MLP neurons of a small language model. Each row is named by its layer, matrix (gate and up: input weights) and neuron, and shows model dimensions 0-159. Each number is 128 + 32 x the weight over its row's rms, rounded and kept within 0 to 255. Numbers have three digits each. A neuron's up and down rows have the sign that makes its largest values positive.
A block is one neuron, or neurons of one layer that tend to fire together. Before each block is what it responds to, as a language model described it from the Wikipedia text at the highest values.

Description: Main verb after subject
L3.gate14:082137130113195109114137166082154168145139119125123153176166122111168150141156119089126135173191139168142121097154136179098119153136077152087149181114098106089175103163137142098126109089101147093163104114165151154128112082105152150095127154145101088174097096121105045123136101194141125179103065130098100127108109162114097151147123244145108089112185120170159103049131107107141125151174125109114099109128145178171157059131137164116088157045133112162117169127103080142136120145121099
L3.up14:097138118145069097105170151121155150137086136139161131153108146114127169094109148148094149139082146147127162091094168066144122102161153087168138154107091131106187165085068131121158096149086131048155120073138145134150142122145159107136112106109144145159135173103174135164115104146098148058193143165095158077094098051113176133124164100090135182113147080128121106108122148146165181155079076115109099121118143094196136112066146119080107069157087102100125084113086093107089086141190168
L3.gate60:184188158145118155152109098132136201158068084133164143081149147120081171104093057084157144173170102190121166122146160037116129120076091126136143117109153161164152191108132191158116094137109152121137149116135151189151162122109174044128142085126111171139148130178122118168142147132140070144104090111080099159098102154157168095091137159108158171099084128151091122108095132083193120152115117139074113070166134102097126110122131178074120097143126182124124113124137116129142150086126139
L3.up60:105124192214168120140065119134113137178087169118175111118166152045120134171077181106160097160130131146162118121113119105117076160135101146141074162119114111151070154157138069088118136124137139081157112109125195163154167117109145105108102188140106159087111123138107117139127136182129140199157060132158081091085152189131120089137168163076122109107168127144113076100175181138158115119154138156153089151156161090203169126126117092157112108153137132105155151153125068114139090104158131
L3.gate578:132148120159066125127098102086119164099115138157150064200130130176111117123122178132148184129184114092136117079092129105107095058187092131119119133105123159115131106171102138156197101129075156079173149164090159106091172155112102119125138196090149094128093150188151120095104143099120119190103126113120109126083165157191100110216132112127105113104114134123083069139157148160150138173131123125089098085167152102191189073122183136148111135078171148119144108110081080122108132120133108
L3.up578:144141147135131148125100142126129071101135167153085193099177138130139097162177078118087139104090099152107148114164181055135163141126088150105082164046141143145079147129194100148091081168077097101125141127120114150139144127148217094149129079122097112139146127154053087124145099079105095127086112147118105076086101137124152061136164131213135136130132131118147112130146081148095099074106096144087131155179100077176165098147169088125154088134122148141118147139189156119141091117128073
L3.gate723:121132184093132141171109192155083092123084095153166127139153120113141132134121111081107112177175133195135159107128073131179117125135116137118153164184148164090093184110112141127152133070154156152124141123101121163111158096132144181181095142112136120077129130145075117129124139103208114175153061128220117147096070118147101173066174116148191173129177121148147135098134160166118133111100059097151078129139119115144083116108191161119140122092118142175089165131135154152049134156125169
L3.up723:074132171127133084142134146043124147160147084113168122125134138146158184115096159170113128067123145108112118132167166085132131155159090084159142125095169123121134130151079133192185130075133072129089108112138125168098118092122112108136131158104116164150107139114138165079098169190108039150140126178163125101121191147118130133094100160126131154122133070138039080099149130148029075145130094113092126182124117114132163069137160122186118132107168122063145120079098118133084122159153139

Description: Number-table separators
L5.gate124:157120130156127090213070084068063105127103162080108150123123152126172126151082137175134206137123149141117123099123140166121127135073136167145120128095134093066104018089123108070073138142107084202135175121137152123085086143094151129115138089090139094138148125155080158129165111110121134143150179154200115108105090150104146158118122187114123169117128178117191115150184105125125122094119104144168123092128154128141097134177102118137093083074127166158146152093151096115144147117133063
L5.up124:054072127096118112066150147110097076154133067132105109149057114116174135097118119129148118139158180144117115135168049071129189133084158085092145088152227098108117080141178143135122133127150109143118146139153095115105126173109094096143173107108138121133118124141137163071129143096129125150130165138127138105149122126149160093141126107203115091113141198124158131161170191131125188172101225117141091081160160100093102131133159108143090089190109137119106101111120095186132172150133143

Description: Opening parenthesis, title markers
L3.gate140:198106182124143129147158118132137107148137170150084106159194134172206114123162128115126155093142098209161107133094109101128168096091108152139093204167149086159112106105166139177121166084125165143075148085115166151115146167128130140157177114129103127188145084143132137097133142168160133160106153167160134153208105088123123109149099112155143087138149134076068072115119097109182098094124137120128170088178128174151080062139137150140145092077148109114063201146117133123092121148154105
L3.up140:096147111166095127134150133198099168158134137163116176084105090136076140105132116153153061157039109138068131136166134078102158122126148119184103061166149142126129156135069126148111085140129110116165105092111090167116089136167162120123108108142134121131133140103171119184142149102089156128142127124141118088143122115163147101142167129138148175109090155096132169229087117186114188141125166103052155077175135133112161093082148141182154147182126118086104098135168098086159197153099166
L3.gate190:086163084174108108156125118084129100105147187099105123117145105109200158154101177137159191090136140178126198171144139111142088176116084192175174168167128106119133129108067110122051237160165151139125135143089152137076130160120152147143092151117116120116152133079094130068152117154160091129133159167106094124157121079104146155137139146151148115115120184164067126125185105091124106130109137177119163137162190106099128130127144088190133111085136160122130115146141121121161073068132100
L3.up190:113058149081112131171071137080143166124087150042099085166166109099140159130147146162187211127137104094145110119202141089104067100142126131163100166162137129110138145138090057167131126116147050103129107084122131110137148134049142096140077141138130127167120179116128132124112087103173183102113189128111140134140125142162162112156154142136099096155098115167139104129052093148150152121162111148147185115170098150104119130190185106186113123099112124149124159175118149150140139148063141
L3.gate475:126119134140091094075199158158074093095166129121155124097075130148147147148152152072169150090104098159092066142133159145101120067121091085172076077118106107094153071114098112153136184121178132107127171142137106115107135127093158138114172084124130113139119172076132180154161124111086120109130073155113101155160172183114066177163123129198191098122129105123113135151139112149122110153193133060128141099123122132140137162160171152192158182104157155181142091116166161150134168066159130
L3.up475:098142121129148120159195099162130108081132107107098099090142145118099138065127123095157111086113088117085155100141157113129140084101123083202116111076176115126151064112113103177113158111144156139165161118089150153139136125077149076114168087052107097123102170097140139148176156118111176184142085120137039161161140135107106119160128121183173142110148132173158152172105076156140142168132164119049171107143148126190173135127134155169079143087163135140148101124174135164091199077143132
L3.gate660:084097140175117122134110119144059088145114131174112140157153037120165134178149144100184148155085179105121129141146162074112080112107152093158084089094120142116122149085128100144151185141151132131098163171119061112103190190093135097113081104150161120133151139154099121098102130101097121209126104077126117126177144095107121206127146076121173118110115126135173101133101115125102136103138126120133218062178131168112068177080121145147126089120139100119109188174130161135154138149107178
L3.up660:088123105105062090172139112117097173117114116101153097157152136112156154097182087151211172113102148107088173126142136174092133132129168147142150087156098077099129135097039103137170130109077151101142118097200095103063130126127142130141122142103119099165116093173109116111144106174130135107154098036125092101129138111130114121125114086119086146152177128117159114133131133179056126158194141164205158133106091065121161121103081086149121135132119115139135140173159088100123130146111227

Description: Table unit-conversion separators
L4.gate20:098084183103140116149092108082088141102182079101091119125152145079109114147149147108140092089180088091151204123197091152137079113151099065171171141101180150179103115139093131160164115140091149157131122092102063106130146119143127134118086114120113206122121112072162094178141155167139205124143111098144145150099153150182143093153105069157169105138159036155102104154137085148102074132219110127110163095133153143136142107119145081112145114103122142099146113116118151135170148112106150
L4.up20:123105101125125101162166161095136158115126084148140173144132109159154092131121138107128118128170168111098123142191096119176116098083102118132165175073128096151164190084163136092134135177082128157129057111082104108144120142097158046173163148158146168175148119195112126123108100126157161170120105073167099116093098149140105108123102098050085061123119113116065129132115113099173152050122169074127060105125093161140148110098155116131138106136116144166107146074179128193159132127061132
L4.gate53:170122170111169157107111147081090164171122135187192057101125098122148116117095159166145118156089106139168174137124098133134133122140133158119170180071166074190109118068151166161123147068120079140135090117144117181141139159116154164157116116109109119146151060093148142123208145134092108145158097104150043159094144128142130111155183108136105119126128128171106103140093171152133072138173135171124079134175092105089144147118075120154138130222134121100142173117137086158114158167177083
L4.up53:121107135098117092118096137093047069096100103143181082125094123108111166112154143129126100093113106150096151149094074099165116131101096095151116097141143092173180149121071124169127096169150136171135098141115171119113138160115170147140112185102091085130084132103106146124165195100097155206147154168132098157122116136209140159171148102106165144178133177155140116184065150166075151122154073155087179095148104118104136091067112171177131138143158131150147107130082167122193154169167141
L4.gate73:070169083149062084106078117096144060112162118059151141126152120136154128127138088156130107128098098111093157116092179148131127125133140175087108168133126164066092092099152118105125125122089154133154149098169158092111166134112161153116088174129172111184056124143078109116159082089149168116176102175129162108127079141111178106141117070110127143141186122134116079082096128129115135170058151161136094184099146138043154118136156177102125177116140103109185108111158115118144205086124135
L4.up73:133112134158167151147188103149126060138101127092171079150124099064164133073108103159091149070146116127130084095148143118087131124116137125183093144084117112113169120222103142192151146145138157157111129126133122120089188139172132138163167129183116098091106178172109120112141183156100096153134125103110144090147162159182144142140153178141123124088063108118108133147086130087115225143071112151158133160125084117135157161188203112139084099131069117105143129083102185119105160145112151
L4.gate83:101167145170111138106124117114150120149082174111153177169142114050169143118159134110198120165107084135083123162126141150109102150117099167083073135139133187136100120117048167161133131166130115174128084124096145102081115165110110156079186134168123097153186113066078213112113135087155142127173065087163076139109082125127137128179086095160153105133122089187152074108129094123090096131160156161175115131103147122121134124057144135125104108122154084150139118116109099049118173137115148
L4.up83:158183135127138101089154092109116099191103102120134156124129143117138099209190153100162134102079092130128136111175109111154160126109138150131135071189171172130138168055102122134127110221161135171111129105132093119058103207145149133161168147177126124072115074103154203155109118132127154145142092121136088140178121088097115078141110154127109125164049165119116118165123142170155168102116210086152098094117125124112140161117146094125156165149158139144189129134105131140081190144118124
L4.gate189:171175084179123137144117141096146161083132146153173069098142116189095163164088087160132095128108130097135142083204094155156149130129090137092173164099095128155096075128162202148150135099121118195126142102154147129174110083168141095125158176122138099112180127173131164108126129095161097105150133118124063156144078201120098103157145098127152145108083159111171105128111012037132117122149116122121116089161189116134154127146104150179152099129103125127186135143111154134125113129107173
L4.up189:134175034127060129143110115106182143095100169104152097085131134090147105101108100116166131204078091073102157087159122128153133157150156099146187137080150104196103120152118099147176131107111117200104116075161125107148125082096122090155159084063110148106130148158112156187143068153139112108107178175128140168087123116129098099172117081088084095090075139134166158081133109072120076136156103083173130132139114153154107102144142101138112156134122141160160120133076125147071090154096125
L4.gate281:152118086141090108164151099120149042096149117072105179142154063101211157109074180146165144116143150112126137099104115178134167178158081132092190172105158129156202145103062181100105107148083132149126115142141183148094115112172134125099121120162193134120076145095133143159134161097223101114152106103140168137091142104130133132092165189077153146171154149117123097123173113156134133090114138116105136152137119134118161125131041121139135116207120157125084142102123110155127128087151121
L4.up281:072184137160175154191075148162137083136125140190131129152124196128138188172128106101129112136098145209100139147117149119115154086094140072135094180107150077134105108126110164176077178150112123114121116104096116179129141168106151120109119143165086103145096124184124135074140078090105144147123221123108096103099142150122131213129197063178070124082123122071116116164108130161112114127088105164145108064109142148130110156132138131150091155176142117156084141098111108126127143111139073
L4.gate290:111096079131086110170137151113111176183157166151111054109146129122135084163150138171109168195099096183089117142132114116135147137147123094117167141141090146108104133137148094143104092124124153094143102083108110137120079148102157093202159166101142133134175083166104147147079204133145107147144089139153063166148095135116104131172101161101126120172125192127159143175129133113133095163175203128164163091116137127125166179100080073175055141156127093220124118120079107090167141137137160
L4.up290:150101086064178080134083153138169059092160093128116146111107114097180129110159035036126093132103156146122165139102145124108099156110122098161070139156145129124115131075094113110121090119136116125118142151180104132114114152174100038176094130147206063073080107154134122184123107127143131100105105183111160124116034122136146147110154139107159106157164160105056129155136160110094100144163163128137127070110184130139135095108125106165110107159128121144177098127120169139110139153128096
L4.gate302:077120126167149159088168082185173115164107152125127077141136128113155124168144102109137108137129177183151153133150107131096148153135144117181128167085141177086124058139134089131135126086123135185113161165124090134135148182152111128163076160099080136196129117067149118107079127174062099094085063111115119089107146137110113136139125141094173083156140115121156106168102125084153099121073114108124132074136098103175110144182132041136135151139087106123167111150213145151149068175191156
L4.up302:116205143162132128104133143148192115128143108133151094102182164129146099117090147084058147137135154162188126134103206174163145092108091119142129150083092104173144086097141182149141134075132133178135116104113097167103158117130129186130155135131112146170093111192138145132077159062099122133153151035129137136070118158101104133131113150160126204139174100141185187072098134114113078109111155168191161156098109103130140103081121113117109112129089135122179121171101128107082138080110080
L4.gate373:133159135110184123083103137122054080095083133055150081050102096162122142130166191093201125106143174160157097135122127157128150142139104143155163106148138114126072147150107178160192164139109055087056155123184084125134072164149158162098131142130136110100085100073095176064189139105112127121148116128111073087122092139160130130128143086098111141126159131111138115102132097162142148130156124135122177111127156108111131093127133173098117087100181172084082140131200116106120142182137129
L4.up373:123136138123138122103097131065084067106131100123186123105104144177109153136133137072196090079112183183158142159144127154121156122129103153127146100160177095120096139177142195179153122168134098118121157107126114056139084144160147193086165127111127119103039082056085153070157138126154111123143114122088056070130115111207127112093145146134127108085130145133149133080127084137188134107114152136106087094117126132096118135108128120136088125111136188170083110127178130162138191148127186
L4.gate411:094187079118102113132148143162105087163133119164125115113092108137158156087142083152194163109143140196160189126104125136113143130120090169113135131134130122135145074074139098137102166141229080165095115081160136134096111138076164135141129092142154115165116110156055139082146195119138139139105138068128150112181169167166136100133160134101128136117065141108168183120103124117098209132109136147072129127182157095128142153154144136197122122114179185084116131049167121120109135091174101
L4.up411:153157116067128112153146194141131115118152118183125091175162112151119112188159122120160115115104086153118139095107141091143167098118135100131095148147139154156174097160144119095133180120116093179093086064103191088130130086160079159174134110148152126140163139161071113069119145165169148104202131148142129086186149163130145126134158098137099126060178127119116110201128089116099139132116129133115133100170157048162189135120061129208116098110176093078154151098145142084069122154150108
L4.gate480:127118149120066109117106033090119101103084104064127082139134102098173050133108139121178157158173044110104154126175140089135114149130122078107137098164076110120083126156157135080147180152170149101124072148124099128056137118056129163171108084156150091133128090112130102176129148132144119193116147090159140144116135094106104127097157107115078099132117159144120134146107204115106059130163125133139094141118115126088102114108102136095110092104072118134098183085190134127140082066124113
L4.up480:122143117110166175120114121082094177134095107185165099153131165124104047155137061174179096124071155194062118142132106100122148115140153224151150184119105117152163145138182129170112153124144103177129130099090128128130115130194080083172161107185111125188110111133113169124084161132115063101036158152168134127091142120139149107121087124149144122137147158130157189157137086128115125114104119126161107111168142162153156161102102141085112098159077160072106122186116155109119164122120106
L4.gate504:107144170127127157172093155131190127150149096131163113154113103133176115173123165106076147105076144207112133105135099150168141122140131170105222166159139138098151182100062129099129124152153167147167107099081132093152082066203139116145145105124131163178059144098075121131100125116120054182125091150162102142125179138075165109217137101136126116115111121129147177098093123071143149106169100114145183136140186171133175106153134184114119175154121128108144110121151132138135137111170154
L4.up504:081103122108101192117115152133138155119119071194172118124108156110144118133084170122146153095144121148112123100104095132067144077142112154108193196137164111171153193161113182170102130104093129116118071047116139128081144113116108145129135107123141104142094166103123090169090068140087098091077132120147109168096146201121107165155111128124091117140099106200139113082090112096123180085152172081130129158113096137067105123149144143116088123200154108114101128127139178117164129025113112
L4.gate582:187080148130100078165117170095132114136162139112161118129107139124131064135113128121132132067211087143112170126136114082165122114091128152123162118119106142135148124140078117180130141117120158113119129146140104132067101147136125179076087126195085106099154139150087136155211080118081120121126101070086143140096097176109122071156074083180094104149156165126076159124105152152140134108117094089093099075191130177144124077172153160151138136117217118131129220145092155144102139091112154
L4.up582:134085125060182115159139113096159102056185097143100149151114086197153086134119152081192135088142131164111085158188098112092092132135135175098191128111166148088134139140092127165142152159127128136146149074109109166170103183190122151111147132132094106111081176191157150133109146099181123192139145128150120137090149136160131141128084147138082131122157135087095160146096099104153127130118133128091111082100125130169145110141107098126040090182114199157068146138095141125113189114075084
L4.gate640:184131076109095088164128121148134088081144141144149127132193134138127119101066124122190133127117154117137119111117176082110162108070133115171131187086135142101139165126054137130094124203094165110116067102124096154105129112154093126177116107142097094183137165120180130141080122150134104118159089116180188118127138140125138132066108172104054133150133110056122113107087128105159149057171085103079120109132178110201167103145114123161157036150138124141126138123125066095150171149125134
L4.up640:130126118138109157116148082122168144136125080091128145180140076118173179182117102111150153177112177133087083153102204121130168137076125136155158140096153162189110153120096095171126150121157127135177192146162138124158155154100148188176028163097173133167098141114129127134102055165112102143071170112105142102122092138115113080098082111120087154136118076179123106143145108089178134119104146137161104138133098152126160155158069154186120091062102123138139139166136143085081190116091122
L4.gate675:192124121112085102140138116127145113128105140086179088091125070126114105153150131110151147182122134196086113083133112148079166141091104118119165131121195161102105103092133098065114073165126143198131134124109083099147120134131157157119148093129143112142120134121022108190157153103145130134201132123188095083127153130123133152176213074074130170152126088117114115142134090138132113156115159130170165131184114084156116116124122114131084107105120090155108109078204171173154177127065146
L4.up675:193116161161107146202122154107117118059128135158165082107137140132110057134147181059167112139095048150118118177103142181154117153092094151157151160113160101165116134172112108168090121098103126130118145108045137113160136153143091120183133141165131127136115176136059163115081117119104070131139187083147087106117110096079105114180144110077141116164111124127122099109101091095130171137136128095162113072166169114206136131147094108119091111170123137148181132089177161122178138112152174
L4.gate755:141139165053116168171086157105156152111130121114140082151051121187162072173122164081123100134142068156143124131201118104139141137106133139086137116110132091098070135101000110081094124119156133099162109106131103182124118145089131161119135124144133145140151117152056103126116124125090087165136096123157179150147165128160147092153205102099086097116033114089135133136144146090150159072131142113128096123161124095146145042126122110076103149137119109102142137110099105162168123148117150
L4.up755:118075165179118119210113123149113158099155117130156152166094136129093135090120192146123096117097098148085129137116166109103182188098138107076157120115161106141145138196177115069170086126135109160131126138114075117119132151062101170155131107102143175114093100163145103112204150137133142150172104156142104081140117121145094083155166122143120128152145107090139186097128077134169114133089128150158070195129143105077141036157141100131120136142076079099105178133135066146057112173088117

Description: Main verb "be"
L4.gate39:112162166107137122066130051129127148138129150157100112182164120103109168178098083121134076142144136173117171143123121146157134025086094177075143147136102142173155065168164072108154139165098108165126132167135121145154144084129117146109169075070086175108143129154146191129137086121086146074102113144113100148119123162149114080144152168144146138125140120100125128100165089136104105117073109125030074119108116134123163089104099131126225169078133144094104121154142124126104130143111192
L4.up39:088141127127122125106091184168115144155124175129163100095126129140157095121184123109090191113168074101146073119120089136122137071177092139085137114056120093108182110133143129102126083112122130147152125122204133119154121151124150205110138100105139121107137141095150130097134133082104155144136105108129145143111095107212146131103171120016092150164143127089152169105099103094131153055079115114133163138143179166147192111112168067173155122084193130126149122092138122145093121154042119
L4.gate166:149199111139146160183115119118058172106156223167193061102089165153140170146120121098091159094086080166170144088104158199103149181135087181132109112157209113117106182165140114130165096122173146124141136127116163118103129124108156134116086105131117104142076127083113109105126138080138167124080127121122105153142183200131135144162119096157143149119147095134176095122090091130080108146093105142144161133141141109091156115124190180141141130142119098169105133145202111140117128096199121
L4.up166:122119174154165168132135072145033183195121186126133131128094058138093105069113170157128090140124081155157102117089157147180139172157072189142147098120121064139056155121174132164119133109188138051140134099138186140116124084124151155147110114067086129111096138090141109151154133124134107115105112109121146095172164162109109119109136152130185107070132156104103168108110139148112093180088105120168105139136133073094111113124128123066175069122113097137157129140159133092079100104163155
L4.gate192:178132130133134124135088185105034136120125110163100123140133103088107122162206081112094130122086187140139096083115141116128126128099094104142106176104115077169120152117126092161157151131117073173085090128147096140102144164192061162108152080096191171096098108157137181125105157115109199132142072126161106052088125141147051135163108084121147150154162130134192117078104108137126114121196167151085147112117141152094096108142114138117136086135140169125067135134129061132099083146132135
L4.up192:128153145207125066126128183126120110084128137170096171087117138063141137136155128069128153146160116134107084128133156136078081147056087096161095170071094119160121133109147083145166126151132098199123102154071090130147136194190074184146152120107167111109152181118140175150101166158092214167109081139108117115090183133136080131158166094091113170110177155137143160111083109106148113092179174129118150136154071122131104141124126112141202113137110130109131139135132101164108098144094113
L4.gate282:128140118119125092167100209116131170077110149126119138135081180122164160108152121153126130210177098134172105132114114097157062108127130090102165129057086086112152178152103114181097127117102118100097091155133138162179169141094086131136155133083120165112148140111134169075160176137163192098151124148084156109158127113125061090169118163146125097132150194080132068093113150116076165082137151074095152136132103135108119066154162146095121137083120113139099107186081048142094120117128104
L4.up282:130105135124074155123135190122172197128129157112119087130104174124121118102163119144108148172163117107095183151107135115201098096142120105103171090095087122075166147093068150140081109051136116106104103149124122131128137116069073111135147093082144155096155159139120194152149141166139153099180139126131153115105100123142053157180083165159099124145153142108157104078103182130123132132157137046118171159147151080148085091156153196104101127140094099138139115155069036117085139117111092
L4.gate305:115118237111103189135140109104126158129098133105117109135125134130188124116156132160165158131133102109078157132132115124104120082118120198198088114075193127167150168113079147154108074124092127061099118150132080106152159101138136180067136088180143121108099176071148148175138084188138109126108100155123208131142160091129162188150143139115105078123120105082106104145113113090165100161110059139149158170159091143155117130085120172192135143067144128124146094134134112155153120114119079
L4.up305:139154126199045179149122123118127157153139135110118126152128157157140184171139139101120125142117095116147117094179145142134119141136129153174101163077176102212125200134067126170150098161065141064091151099136105158128077133124168171118112099140127118111111161106159150119119094178154118145074171078126112096120134118149129117093130108156130150098186102176113106189105071124154172063098118170119189123104140114111139087126095172189087092110120101116095089111134141155166174123130035
L4.gate335:053153079198129135158123157203140126135092089099143152148119149107113155105113096171119095138139205097119152071135149122107144091157086091090120122131123139126114146088134135102157119201104161115110153142098098134163129120185151148125103159100091113112156147153107115041112149175128136102167099085112131096043122143096164149092227107139166150078117162155111151113123185128074095148121094110093119156146106163203160160120149122094120131150150104183081139095110058093109095106143133
L4.up335:062137144119153084195160152107159083150151134145089165094163105123107081115099126160151057143198208136135149154147143117121132113109119107117129119161082135137124124071115107125177136125113119095080142174135130142109142093195145137174124117086156111157146201167051130049129144171101153116178095045185127117098165111105180155113188122125126115152145150147141147108088133138120102174131109163138183099075127191178137113108113098125139139140123122134116101109163049131104113126117197
L4.gate375:139185059155152092154109130101157134131103088137115136191130097120124209074130118170125123218130058134144083110168178135114104164126138147086160163139127086143109196117114074112158148162084167172122144089115165162053168118150125104200139156146212090123126134126128191137108120095099116153160118154168165116133128103133187177129180156110127171157117156180108120148126112081112115082114163108153112096077147111107095081152123147146137089115141117096070148123079119133120159152139105
L4.up375:129109110181126114155150149117095113123123124175074159143144096122147175111167114082144120160160062123142045065127140162088099146176113186102140165167056100193160136157191125146150088071114118121087094080222101130108147105190150087144155105112167138151154077112136181120099114094141126089156099128106087108125096158119151104136195153142143209083155142123149109125107115098088063147101152130093100109106116117143150097108138119152147116169174128081087191145118113115101134155137143
L4.gate386:160150106183128122080090172144156136107112145154172102132160178145179185149102096179094120156151119155057132127128092134114124136142133132106157104073124148075152109152168183108123164135180125087111168100133113137129033161100091171096119152117091114166090105167119097089127098145150103122172082124168152162117112125127059092178166134154175081123139167145126147120158165119130102161076090145064111127122182069150162125148182131121080090130145069154132103124131068089084088153193113
L4.up386:095149091142116140100144165128133138161100143134162114135091155134164158163160090118161151163149138099151112128147130192091140169158109143102151133055118127113152135145110122085139130120137104118122131111152121113148110094104123185105149138126157142126110098142124122194142138180123157131137064135068171188198099111181087054157080038156085042084102139160191097069166163132102142154152110151111124127055104072138123108109164084149154128108164136100152154101144069128152085063194141
L4.gate440:065100146097097063073136160123079177082110121095130078165138131161138090130092041088089153069146120181141100130169116115119165122071139167186165107157131118114129133126153113159074154140069156138113149134167133111094171152096158090126141116158132135058081099116063130186156120094093122136103158144075111154164115164152138191160148087108137142090096141169152108086092181074125077103100144203163127102108084113151145102150133125138136147084163141075104126078131151104131101148121121
L4.up440:055155075105105144134100089151109167085193127099144124114119100114126139095075060123162152109151138129094077151129110118118135160089105146165188203167093111134167140114083190132123112098103115106183165144110119141136170094109150168131120126095120149099101107110109171157154166095046185137170131180091139138096186091150142184154084093114227096167105171121154106082105146098160118088149139150193116082097122091114141091118148149125122135127126111069159093122093110149150083124133111
L4.gate450:126121135166155121122107149118168105107170122109090154130138138132088155092092077075123122088132131131130137105164140148115067070082086138125100130093059100186140152084072176143113090112099145135134093099158112145154140080184141137158156048147156112069076193159127142136109104123092140115154109125084112109143118136146040095168147160075123169128129112135120136170117101048125133088089172046129106132066094069167160112111096102148119116106144141173111133094131078117092065140136071
L4.up450:112098111165126089111096168137186138116159095113110152066157174131118098105129101062145099117144164150122099112188152088120053101089113096140133092124109086130167101148077144125102078109072139143091152093111156140138171111207151127159152073146135104072095152167122158128169126164098097166184134118056105116106131119133099096149147142132150136131141128166108118120122086127092104110138147117102088155080080055141179107097067132183109076092126110149084191111093051118087078125136087
L4.gate534:113162144152085091142122175116133190129113079106093068142180126147170106155133189098139167114130131117104146141077097156059129102135113134096104130121170151099128095143155127117170139107115081103131191144109143125097202109062154203127113106078061110135127142108118121083174125162082165127170062123108125116136167185176157149200127153125128095079150092076145143148114149111110099131127136163131124129168095098114114068211215072086095140099118123134105108108114105149109159106136158
L4.up534:111151103129097163072136169129159198142114113142136101099094131152173105150143203110130104130173154119143135164110139153059170174085090102096148102099194116149180075138162159182154155136131133125069149167141122190203113098086194118097143095121095138176144142133122120079147131124084152127131082143100130187062134162158120160183120109141179144166144091109123147106121159107149103137131087142097079121130110100143141074203169121093070123155168119157142102067118089105067120139108138
L4.gate538:123079156150168152171102202132113088135118175144137121105066135083123133126154139110130137125152109163140120147146159143152071149150120114167143128199144096100122121138115115137078105158169181109163183138080084062132077117113143131132087132167130131102135118127177121118195118183158162105134102063134144144129087139147092102123090136163132132165114153092097110138219136148165072101117126147108154056114128115111133117075141062175081184146145139159130143140220131074177180093081094
L4.up538:148135178139153181169098098124138140086122147080089113162146169074118153126219140148113064136119107166137126127130151123148121113168136136147120150107114074039154128110126133106132133169154103150079148161059065074122149127170086112130157133145139171114188151128158083127119161151118117093106109130122138160080112194106121140078192090160128151110102113121114128121187130139176177065051123135074119142179160092117094130124157166083112174190104130114167088130162114131152125046118133
L4.gate681:120173140164076109135107107089187184128162053097080121153091115068124135086147154137175069151117101101133115135144175130119138095161136111100177155144133101176130186144110135120110180112098106145083159213158126174088102101131112152113141123151164069101146131154161177158119147111146104159173138190156147113164151084124136088131153163079123147101122126078182142132115055166150134073128126132123125143157098081099126078158172136172094141051139147171103136126149081159104192080113098
L4.up681:117132111146099090149174155104132175138138109072106072122162181119107135117162148103194106108080105121168197121128159121097132104114154092135089157101092139116103181118136108123051122097097141163059119156141142140074110143203133146125181136140107098137124133118161175167128099087146062109186154100152099114140142116141136062139111132135165181097116125074136130180159075114135141119104109125092118119141053103120138121126179145159052167064134168109124148106159073115056198086128107
L4.gate703:130126157157166104068118090085048185198112127187122122138085130101123109163139088102071113138076136123119126124127106194084140118105167104103109122092156105128130164139191111162169146094161124176117122172117142083166138080138137132110163095154124140114115087167153151181113152161095138073131124141142169111119167124094140057169115177076120086137152100108069101110127159073128076129173080172126073088137125093164162147149137099126125162107103110165123217144134074104079171159137130
L4.up703:072112134159141104123174181141154172153119116099192111132133199113129105128171072193119154101048113082091171152114102164111110121153150085104147113101077182135152095155093082117138084112138145117124161183117106121149130097121108130071121106091138102137098071124130156158098129166087151081109138135136190124096107179155066106094046156128124189151150111140132174064137114115093129095165134139151112113114092070130167105194102089120140125145084107138142170163112063113149170172103145
L4.gate727:076108184148113186085101134140086127161106190173114172125127161190111074106108133137104095131152166092105138143116129120092135106194147135135098135120090113103129085189141135138111138099158129126158164134101099124150186120147141162116136158120151145092124108169134130086203087128064110107083127147079117149101055120108141116192138115122148131133138137146127174121113147132120098172058128093092091099183113087149073190129131147146154105037125123119097134113114067128173033179137072
L4.up727:150108146099108098160159174123082082180126111111199098165130150107167078131125127133101137153154161117098159132135140099108146148119125103155161175029168185080085126142120083205119181120178103199175157150137155165099098098068113137050136123094109134126087145166151157072140145176090080143162186131116132117137100117077147134109155174112151055127138136144100114078134101121157130107133168162114188143147094140154154102180165120138139104105080183152143121124140094142142141109154081
L4.gate767:120102172104110135104106130085134124126070181145061149074204076124062126184104146138163069174185094147128140061145094140130116123132146113083176150142153098113097111154140188136103135091131168083168162139171110155134194087145158118148144112115141110083158125098079152064111106181058080142130101060193153112114137133143124106131167172149142154082076161154080128122141164106128082144133134117147086123086071111122148167125166123175111112106134124065123144176150138151125117138116146
L4.up767:106149168148117145099174171103086139115077113153098173169124126115144186123087077108114144185108124137123142129114058160107152139096102138115172079155157118045094085115122201083141110089118125109095098185081180148108148172198137147114125164109157151123105117120081155163070099137162129139105131178153161160153156140180098145135161094174131159102155201089121154062168127180098135154118181109155106148142119138139124144081073128158117174116139118080113168174112160091076112090126096

Description: Copula after subject
L5.gate312:134116114237112176120133132119150142187125167163139218102160118041151135140107145100066092141154118126175089136129155076151107121122137111141121140117066076128075143136102121147136106170102117141151147191131114141105155102101110101037173121132142114166122097144127092087095044146130106141123175145136120135165148121138143162137111151098107149078113134093138116117136109158158091044165126076153090139130169132142191054140119160105140084054117127079106152113141127104150159138121085
L5.up312:168165154133180147128098105100109185112046200146171169166079090090139111176131143148131139125147119132088099179148098055145136160114147165141115124124117146158115188124084124189096132142121085111148167125120102106169110117123117106168072154147091062114188128159112147090118125133170132098139088166163132103137087159086186166176148113114041087089120205104146102140145145115123106105124110157105096098147110127134196117142146181187086090146187159093120128135100136167110112168119146